config.toml
n_layer = 21
d_model = 160
n_head = 5
n_kv_head = 1
head_dim = 32
d_mlp = 448
vocab_size = 2258
activation = "swiglu"
norm = "rmsnorm"
norm_place = "pre"
norm_eps = 1e-06
positions = "rope"
rope_base = 10000.0
rope_fraction = 1.0
qk_norm = false
attn_scale = 0.177
bias = "qkv"
tie_embeddings = true
parallel_block = false
init = "trunc"
init_std_qkv = 0.0395
init_std_o = 0.0
init_std_up = 0.0395
init_std_down = 0.0
optimizer = "muon_variant"
lr = 0.00661
lr_mult_down = 3.0
beta1 = 0.9
lr_head = 0.00673
grad_clip = 0.5
warmup_steps = 200
schedule = "cos"
final_lr_fraction = 0.0
batch_tokens = 32768
seq_len = 1024
doc_mask = false
train_tokens = 216200000
steps = 6598
dataset = "wikipedia_en"
MLP neurons of a small language model. Each row is named by its layer, matrix (gate and up: input weights; down: output weights) and neuron, and shows model dimensions 16-111. Each number is 128 + 24 x the weight over its row's rms, rounded and kept within 0 to 255. A neuron's up and down rows have the sign that makes its largest values positive.
A block is one neuron, or neurons of one layer that tend to fire together. Before each block is what it responds to, as a language model described it from the Wikipedia text at the highest values.

Responds to: Mid-word suffix completions. Word-final or mid-word pieces completing a longer word, especially -ation/-ion/-ification suffixes, as in Operation, Classification, Fusion, Historic; also degree signs.
L7.gate4 [153 132 156 101 120 109 135 110 109 151 142 120 114 153 109 155 178 131 116  91 110 106 150 130 145 137 169 102 108 132 149 119 105 145 123 164 104 131 134 158 110 154 166 145 166 158 159 127 108 133 168 105 114  89 160 115 145 149 108  99 173 107 140 148 157 145 122 123 120 155 117 143 114 137 147 106 114 156  99 142 126 176 129 149 125 167 106 131 166 166 190 102 135  79 158 133]
L7.up4 [124 134 159 101 116 140 108 141 137 147 156 136 119 158 147 173 130 102 135 157 127 113 107 142 145 153 116 180 104 136 130 126 116 149 133 138 112 121 170 132 138 164  79 118  74 124 151 120 113 123 131  67 160 135 126  82 147 124 115 150 138 109 117 154 117 117 130 121 116 135 128  98 101 130 164 148 124 160 123 129 127 136 122  93 179 110 100 146 122 122 182 107 149 132 126  96]
L7.down4 [145 112  99 113 138 139 126 161 137 123 130 117 105 124 135  86 122 115  82 134 102 141 124 128  91 118 103 131 133 134 141 145  77 143 175 141 126  95 127 126 147 157 127 124 135 136 121 130 130 101 123 166 165 111  69 121 153 123  85 130 139 114 116 103 146 151 122 141 138 134 149 120  87 117 158 165 161 110  98 140  88 123 119 112 113  66  95 123 149  84 148 152 119  75 136 118]
L7.gate36 [140 111 133 121 115 117 135 106  79 142 165 107 143 134 130 142 130 122 119 109 135 162 150 127 190 154 113 142 101 155 137 159 125 149 113  98 124 123 122 125 159  72 129  88 168 124 157  93 115 152 145 118 135  83 152 117 166 129 154 137 125 122 122 108 110 119 139 137 108 110 114 123 144 154  85 113 112  39 111 158 148 117 114 128 130 103  88 134 126 144 173 111 136 120 133  78]
L7.up36 [155 175 124  85 136 140 141 112 120 153 104 140 141 143 115 165 146 206 133 125 124 118 127 120 121 125 141 109 147 125 167 111 109 149 113 132 115  97 131 113 148  64 112 137 122 112  87 113 128 154 125 123 132 146 137  99 147 138 110 151 150 125 146 111 155 148 158 130  94 142 136 160 129 121 120 104 119 105  94 109 119  91 140 151 170 162 114 121 126 145 100 158 151 114 154 161]
L7.down36 [106 127 119 176 136  80 144 112  94 139 146  99  97  69 154 146  89 136 143 118 163  98 143 110 132  86 116  93  90 175 125 117  86 166 132 128 139 129 108 133  95 157 147 181 125 103 115 139 116 174 121 136 111 117 128 106 124 144 140 136  76  94 109 141 145 134 116 124 105 139 162 108 116 148  87 150 118 143 110 156 121 123 143 122 112 137 158 103 161 107 145  89 104 146 155 115]
L7.gate95 [157 144  86 118 109 117 138  92  90 141 169 161 146 113 141 150  95 180 174 147  96  83 124 105 120 157  97 151 110 144 152 151 144 124 130 155 164 151 115 120 135 117 136 127 113  85 145 168 125 146 194  97 166 108 130 102 144 136 127 116 127  93 109 112 105  80 123 141 121 106 150 148  92 106 147 143 145 159 153 108 102 136  94 123 160 108 106 142 106 131 122 128 142 140 146 129]
L7.up95 [143 143 161 144 114 132 182 117  75 172 116 135 100 130 105 119 141 133 134 155 151 124 104 133 126 159 142 163 123  64 120 153 149 135 101 158 117 131 108 130 103 129 115 115 174 141  77 148 167 188 167 147 136  69 134 145 128 144 125 167 108 153 116 148 103 112  87 129 139 122 131 125 134 159 147 104 110 121 172 147 140 111 133 123 121 123 159 129 123 102 136 191 142 135 117  90]
L7.down95 [115 116 135 107  93 123 134 116 130 148 154 151 110  87 141 135 111 106 109 147 148 153 141 118  98 115 112 171 132 169 111 116 105 137 150 111 115 127  82 128 128 113 147 138 118 143 171 167 105 134 111 105  80 185 124 134 124 130 130 152 116 106 123 130 132 136 165 127 124 109 110 166 101 134 145 108 140 113 147 137  78 129  97 138 147 135 125 147 170 127 128 123 119 135 153 126]
L7.gate316 [117 100 109 134  90 113 123 143 117 153 126 124 135  80 139 100 115 135 143 130 137 121 153 180 154  94 121 142 102  94 183 128 136 139 124 129 134 116 117 156 124 128 140 131 112 141 117 104  77  92 153 121 133 132 165 151 156  84 110 154 104 119 108 104 166 129 124 172 105 133 140 121 168 153 128 114 115 134 165  93 162 144 139 121 130 128 167 138 157 130 170 132 168 140 134 102]
L7.up316 [110 149 181  98 103 129 125 146  82 121 137 156  90 117 134 153 164 113 128 110 158  78 163 137 150 146 141  87 127 100  91 118 116 120 115 129 144 168 152 110 112 103  94  97 106 122 178 138 135 132 128  88 124 132  99  97 171 115 135 108 129 127  92  90 142 121 141 106 143 132 111 108 117 147 112 122 157  90 137  93 186 132 155 104 122 130 143 162 149 148 130 106 144 119 132 120]
L7.down316 [126 117 110 109 113 119 135 122 167 138 119 148 124 117 137  69 114 116 147 132 118 119 101 109  88 146 141 105 145 162 138 129 121 172 174 135 126 105 119 150 108 126 151 176 112 120  94  81 128  58 104 128 114 132 118  98  85 155 148 163 103 128  86 139 126 107 120 157  66 125 142 137  96 107 136 134 129 136 136 121 108 115 114 101 128 120 122  97 158 141  97 143 144 120 148  97]

Responds to: Structured row boundaries. Line breaks that end table rows or infobox fields in lists and tables, plus mid-word fragments inside proper names, e.g. D-ak-ota, German-y, On-tario.
L11.gate173 [111 133 124 101 154 160  66 120  94 104 140  91 128 146 168 101 145 149 158 124  92 149 130  92 129 126 109 148  92 110 159 104 130 140 142 109  83 102 137 165 109 105 144 145 170  91 111 121 140 127 156 133 113 169 139 139 122 115 161 153 130 108 138 112 127 116 148  87 109 114 156 143 129  83 118 111  97 104 153 130 121 127 142 120 130 130 147 142 160 146 131 112 146 103 164 110]
L11.up173 [149 157 126 151 174 127  80  93  92  63  82 126 135 145 168 105 118 131 120 144 125 118  97 114 100 117 132 121  98 170 145 146 123 133 130 159 170 115  96 140 115 105 140 110  96  99 106 168 117  98 145 100 125 101 106 119 154 164 148 144 134 116 171 129 131 114 191  96 135 121  97  84 123 151 117 153 112  98 185 140 163 133 182 141 153 123 142 155 107 132 159 166 130  82 138 174]
L11.down173 [162 167 151 137 119 122 126  78 136 176 134 134  87 176  89 135 136 122 125  98 104  97 136 118 109 126 116 111 137 148 104 153 141 142 106 137 133 163  93 104 147 147 162 125 137 118 129 109 108 166 110  99 110 141 134 158 116 148 164 136 114 165 146 118 125 103 136 117 133 126 101 103 108 114 153 122 151  88 103 149 103 130 118 121 130 115 137  74 177 160 111 175 140 164 128 133]

Responds to: Mid-word "ak"/"k" in names. Word-internal fragments, mostly "ak" or "k" right after a name's first letters, in place and person names: D-ak-ota, J-ak-arta, Ar-k-ansas.
L7.gate146 [109 114 149 110 111 120  92 135 121 127 111 137 128 137 177 148  96 150 104 121 119 150 126 105 108 151 144 127 118 126 111 132 122 113 161 154  92  79  89 117 108 130  90 130 134 165 125 116 136 138 112 136 153 104 132 199  86  94  95 145 123 159 122 116 115 114 125 126 129 152 160 117 102 149 160 102 108 100 112 132  73 168 149 129 149 118 149 128 123 112 157 150 160 135 131  92]
L7.up146 [156  96 148 112 118 136 149 141 139 140 168 124  92 125 119 147 115 124 165 128 132 120 136 183 102 130 131 110  88  77 126 158 100 149 133 134 121 116 113 139 129 118 161 101 182 130 100  99 148 159  93 124 156 154  86 125 117 134 118  95 111 143 152 138 146 124 119 105 100 130 150 106 142 131 100  99 126 117 136 132  98 144  97 107 121 148 123  98 123 132 112 134 147 143 148 151]
L7.down146 [ 89 104 149 146 146 118 105 110 135 122 114 130 177 169 123 112  96 145 142 105 102 104 144 121 154 116 152 137  97 131 111 117  77 131 109 132 131 111  99  92 132 144 128 141 160 122 102 156 125 153 128  84 117 124 145 139 109  90 106 122 115 117  88 131 112 115 113 137 146 141 127  89 122 103 102 133 145 111 125 121 106 142 124 145 101 119 128 120 144 143 179 165 128 129 145 145]
L7.gate312 [150 123 155 134  97 105 107 120 162 145 148 151 122 164 136 145 125 115 108 156 115 153 157 118 166 111 156 134 139 108 154 112  68 164 128 136  82 114 117  60 117  92 151 131 134 103 159 107 111 112 109 150 108 186 109 128 130 136 111 119 108 148 129 119  76 141 133 126  96 137 135 137 123 144 142 112 103  93  96 147 105 163 108 121  94 164 147 132 114 158 151 143 159  55 162 106]
L7.up312 [135 102 104  96 110 128 111 126 108  77 132 118 112 145 123  90  83 156 142 129 161  99  89 117 126 143 131 101 145 144 116 117 116 127 137 124 103 132  93 123 133 131 120 161 148 111 129 116 118 152 118 114 141 164 193 156  80 135 129 131 125 169 109 163 132 142 130 159 122 108 132  96 121 120 123  97  74 110 127 115 124 196 140 128 100 149 106 140 136 148 113  92 147 153 118  55]
L7.down312 [145 151  94 102 131 154 112 119 111 136 150 119 138 159  93 129 103 142 109  94 133  92 109  76 101 134 143 129 143 108 159 153 125 119 145 109 137  97 127 164 146 143  77 130 159 150 115 118 146 139 171  73 173 106 104 169 155 154  97 117  99 123 115 146 138 127 127 133 102 148 106 101 128 159  95 113 105 143 125 132 136 112 166 172 165 122 115  77 139  75 122 166 116 131 119 104]
L7.gate329 [156 142 137 118 115 132 105 120 105  96 145  84 142 162 102 117 106 134 124 128 139 162 128 145 114 116 158  94 174 105 146 106  84 144 171 105 113 125 129  93 147 104 140 148  94 134 124 134  48 164 137 125 142 121 142 155 120 140 149 112 130 141 125 145 125 126 112  98  85 152 180 168 107 140 101 121 147  73  94 139  86 119 128 142 111 140 108 148 142 177 118 172 136 131 127 129]
L7.up329 [113  94 126 134 172 106 103 178 132 127 147 119 151 100 129 106 158 161  99 102 158 138 144 153 158 156 101 178 130 109 118 145 145 173 168 121 130 111 110 121 102  98 141 115  94 120 103 123 134 150 106 118 139 154 118 129 123 160 128 123 157 107 107 111  75 143  98 134 113 160 124 136 132 103 120 104 134 144 132  96 156 147 145 124 166 134 167 163 136 160 137 153 118 133  98 133]
L7.down329 [132 148  83  98  91 150  79 109  79 136 123  95  90 122 144  99 115 137 147 139 120 165 137 146 104  98 141 115 151 160 138 102 128 178 132 119 103 128 100 162 147  94 126 120 112 123 161 138 131 119 147 108 131 151 123 171 114  79 179 101  81 150 122 122 122 108  88  90  97 149 161 154 129 137 119 133 157 133 112 157 115 124 117 132 156 126 112  86 152 132 135 148 140  74 138 128]
L7.gate360 [136 107 159 185 129 121 119 123 147 121 129 137 146 132 114 125 119 150  96 134  91 125 100 121 142 135 194 173 120 172 107 125 158 126 156 125 138 140 113  86 122  76 141 110  91 120 167 155 119 123 115 131 133 121 112 190  88 151 137 141 122 132 143 122 129  77 112 102 149 131 140 149 168 140  97 148 144 132 100 123 151 137 144 113 151 115 149 148 107 150 162 101 181 176 141 115]
L7.up360 [151 108 104 152 161 121 124 132 116  90  89 113  98 155 135 109  68  88 138 183 169 141 144  89 149 111 117 123  87 120 158 148 161 143  85 144 147 114 124 128 133 105 104 181  88 161 103 148 134  88 140 117 103 152  56  99 100 104 109 139 163 114 131 130 125 187 119  95 151 143 138  94 135 110 116 135 132 114 121 117 130 139 116 147 143 158 163 139 171 114 111 153  91 139 124 132]
L7.down360 [147 136 131 118 138 121 104 133 119 114 134 137 127 129 117  90 145 141 174 142 126 116 135 133 139 132 104  97 138 125 132 167  99 142 129 138 159 111 126 196 109 103 100 113 152 130 149 153 110 155  94  80 128  97 138 126 146 101 122 150 133 122  96 117 154 118 156 148  89 101 123 121 136 143 167 149 144 151 148 117  82  91 153 110 109 144 110 191 147 147  41 133 150 107 151 102]